From a checkpoint of a small transformer trained on Wikipedia.
Size: vocabulary 512, 16.9M parameters.
Architecture: LayerNorm before each block, biases, tied embeddings.
Training: 541M tokens, 4125 steps.
MLP neurons of a small language model. Each row is named by its layer, matrix (up: input weights) and neuron, and shows model dimensions 0-127. Each number is 128 + 24 x the weight over its row's rms, rounded and kept within 0 to 255. Numbers have three digits each.
A block is one neuron, or neurons of one layer that tend to fire together. Before each block is what it responds to, as a language model described it from the Wikipedia text at the highest values.

End of split words
L20.up704:129136098118171133128164097122126107144133120118083122147090162133101096143152100110142147143134112126129124127167187100116117141110125073124103177191147153105094154114129129111134153112152089123129128132120134125136103113152091172134082119094148114093129128133143130081105122100124104135109128131137128143113108113098134163125119148144092114123129128144110168139138165123126089131148

Clause-linking function words
L14.up2:103154129115168117104121121167141117105142141121140181161094144141132093125122132116133118087140139167135109138138151129148107172095124125125147136119119134121119087081102051124134142128120126165127124107123159156134145132172137125115147115175158090093168154088120155139133135140145080075103137125097122126142159106093166137129141094115129119099124137152101148096111164159122148142102
L14.up284:144159156112117131101171130155132156135127120114115100125128108116118165178135132152164123117138120115120128120171141130087143127123152128128125136147124173116088116114131154143126156130134140142142094090123099123115116138119122080144137162139101149111100165113120097192115127140083073131163132146147176173088120145108136095111128137129121113121167118138146097110146102119144073162170
L14.up408:132114133080117132080126126170140151130091113127137090106105152086090163188112110121151098116110127107075129127145175130143138117136117150144145147131127122137112121160113149081139192098124136129164163069080130185138125111105126126137134107108158117083121118183168144150153150084124128086111171132114130146096098122085137146160095134148131154150127053166133169120098121169126113182126
L14.up416:151168132128157141090093084119126116169159059149105139111134123125144160116154148151105132125139117114107116125108112070106124108126179141175127117162135105114111103117120156167173170097122108132147155156168167090114127122142115141164133116186141093137175145118160110109141141111128088107094146152117121176144145083124079127154128142127137108107145126108132133080119110111174097123128
L14.up649:166133139151127127155094131146173145097123093116166126137092118133135107123162112137134125128141156154112170147138138101136068115129130079141125114119086124091107110138135165143119111158119117152141100151140170109130136148095149152122090159123128121104169095146156142145165138114119124125120113147156128152077126082138133126148105104101163141114105146140153115135099120115097093131144
L14.up721:151149164108134111102121130118163158134116149111110155119115114143134156091123074140121113116146113174119098143111134117128128110121151125151094126109147126150092124105120143120115127126151103149139114147129165139148153105104116137106103120135134123140157124133078125140132108131146117153182127102133098106120105115133189118155141161139135096131173083106148163126153100096156198106125
L14.up729:130100112115178134139163117093093127118092112115107136139150136121123107159147137088108098158148121156186166114171131112126102108103154138103165148115148137112071118138143140138168134127115155124140118143148125124106097125131152133135081095144166096115161132087127181101115144178117139115142129109134121124124109083088163126105101121144149094147103167135117122091156133168125169137160
L14.up754:117158090148128120141116146147088141118158116140142141105106125140097144156150131104122148150127109124109120121125125108097171129166147113117099142133133123120146166090107170135114141106118100154156070126123143131147131137133131080142156139130142085109128105138142162112129104126159100089116167177150149135096161088116139156115115124095105128121151077170131152102095096137147128121160

Clause subject before verb
L9.up66:140142093124149100140112128105119134114141120110105213163130136158122126105155111106106151141168101126116132110109112115119106102143087120101101105142127138121142098110130118146135127134125118136082118138074125128127117099097135105137079120169141157139100118093172156118164157143164131097124154112155090125175096118190144166128075103133130130113136090132149137105087114127107078182120
L9.up151:128137189142127126105115127159156109101106081082122140120102135125116082127136127109148092084142133146146160131124089124106142136129134125117090121161110171108132131165122098132166174114101157095119142130125056123152140114147072183065046130146114115138157177140131143116142137139103104148116132121174124113169129092139127094120132155084156077127156156159123158141118086142103125121145
L9.up227:136122150109079125116119148142099146116129091142146138159169096108122088088119141124148096139136096104116112142115141148053170129081103167073135133125152143130121125163119127146120148151092109111117146167164123141092129149113110129156146137122137125192123177081111075091142117130157137119129151094153119113124150115057098125162076162085131114145102112125133118102118169105130130114118
L9.up482:112160175142140140145175135160069102140162111118074101134106119135090109131128127157161153138099097135128126122171148163139154139162115128136151133099124101125091119130148118148167142149146143143111119131148154160141112118197145160117072109113106147127163107120066101127116141109127123127108079131091147145111138096119160118111075156133135076105119118098101092094145131181102102137115
L9.up488:096135128099132121124100146152121117157106122105103088143110128121115132131154147112079138117161115097141093148158176134128156153129125110099112119075165171150120099140097148138123146140076107105119161160101174162147132129163183070154152101126126137083166102131166120140111134126158103119087141116116145142113137122114123104165141158147103081127167098153173134145123149130150101169127
L9.up521:133107109112075096125177126160100121171078159148104107131126146097143141068134132115096100128117117122142133124150160148146160149110144136081149146148119095181138107171099097117147113155164135157099145176083117140139075130140124115113119140122157142135121132110125165171145142170122084164134155134127139110119113125131100101136124161125127122140075119138163149102134138093164090152161
L9.up565:124154161127082119120129130093139093129128119136154119137123138111140077145103106117116125149115110136100126148104157138123140160115080129111144124080166114126149091111157149151126100129143133129171140141186139134128142132156107110085115076141144131122140146148118105133100120111140113135133138104140120159100161100138152107161115098126148171116138139170146097113110147102190081143144
L9.up600:160135085149141121117115118096084135130136108130122124126089107164122115097124157151092083105131157120091085139156159127127119127138153141118157137119158167130163138127135162124148103139133107126123117121115128112127123106137120096107090089102087143109138101112137160090119129124173166102132156140128129139097113101108115130165170095134125079137149118150115186139175122163109096124122

Word-completing subword pieces
L14.up11:154153130125118101135144156121129134146123134127145117128127128117149130170141132171152097109141154144139104137134150132121075113129141082106104147185126132186130114131134136130156129100119117129153103163108140118183149143127151163167111114114141097158113149103118129121122133148156125105147148180120100149107129114116173110121133123127113108120142114109066133142142142106156120124116
L14.up342:175125133126130115147147075141093188141113089120136146105153171119114135122137094149122150111127160117100121135153154142109157146094129141200127101102148100145131134148132077131152154101100140095106126113096154142132131103133135139094122146150110093106092151170164118114146159125156081129156142096123112167136132119145115132116156139098113125155169132076099137137081119100135107160105
L14.up346:126141149111114126129130137120126119091107121084115139160132120131110101157092118162133156117161126151109168152180111084097157115177138133155121127108113136115084130136123091090146126117180144125135112133108139146146117093138123160138108149136120138106132170094156117083138103123156137187128153139094120080084134059166121170150153124090082123110129121130152151117157139113175119096147
L14.up363:125098152119124141121115172135120138098087122107123147107137091158114159106121172134110077107151148113131125135142131111129115113171155091131143135110115180165107124147109141078113091132105157066140121126080139118173098182122110125143101101162114124068151148149128125097143102149167154135101121162108126136111120106117116127118143103092110111118137126155152160137116159126152085093149
L14.up399:090131112112110137147113122143183134138126174116113137115130137130083157148179138114157118133163128106170100139126133136122092128143107124133169143105104128134189149187152109134097110139127168090119114152152119173131142125123090123169133143102102120156069074120161128153090146112181159129107135137106107095148146144142123124130145117108108165128143121105095107135120135137117128164105
L14.up494:118144081151168134142161140161109141129118102055072099102133173118093143123108141118083167097164141107118109091098141121150163172121141080138122156139133121096099136133171166166148103112085128153129123122135131117129106126147131138147122129132123109143081174137117095180157087132171123140119122171117100152142135158154126098143114154122133131145130082159162153105129156151144178113131
L14.up533:143141120182128127156109134129149159113123106142149095113131128161109108143110171101117096153112137168114105103117110144096098094104197092096132092132109127142160132115147159103114133147122139177103094121167130121153167082146109125191157111156147115098128127108111114109120110132125136140124163142108145128149117105139150113126115111175163133078101134076132127159137177164170137113144
L14.up562:101128119091106109151142120140111113140101083131092111113128103131084128143126057139107123111128175151117144114109131114064119153108133141155101133136141128185157141133131160135147126176150127127146137128147096148098141100163128161131117109112102087113133150143109218133118137160158139143129169150090144128110110132096172109123102159118161096143095148119118140137092135110141138131100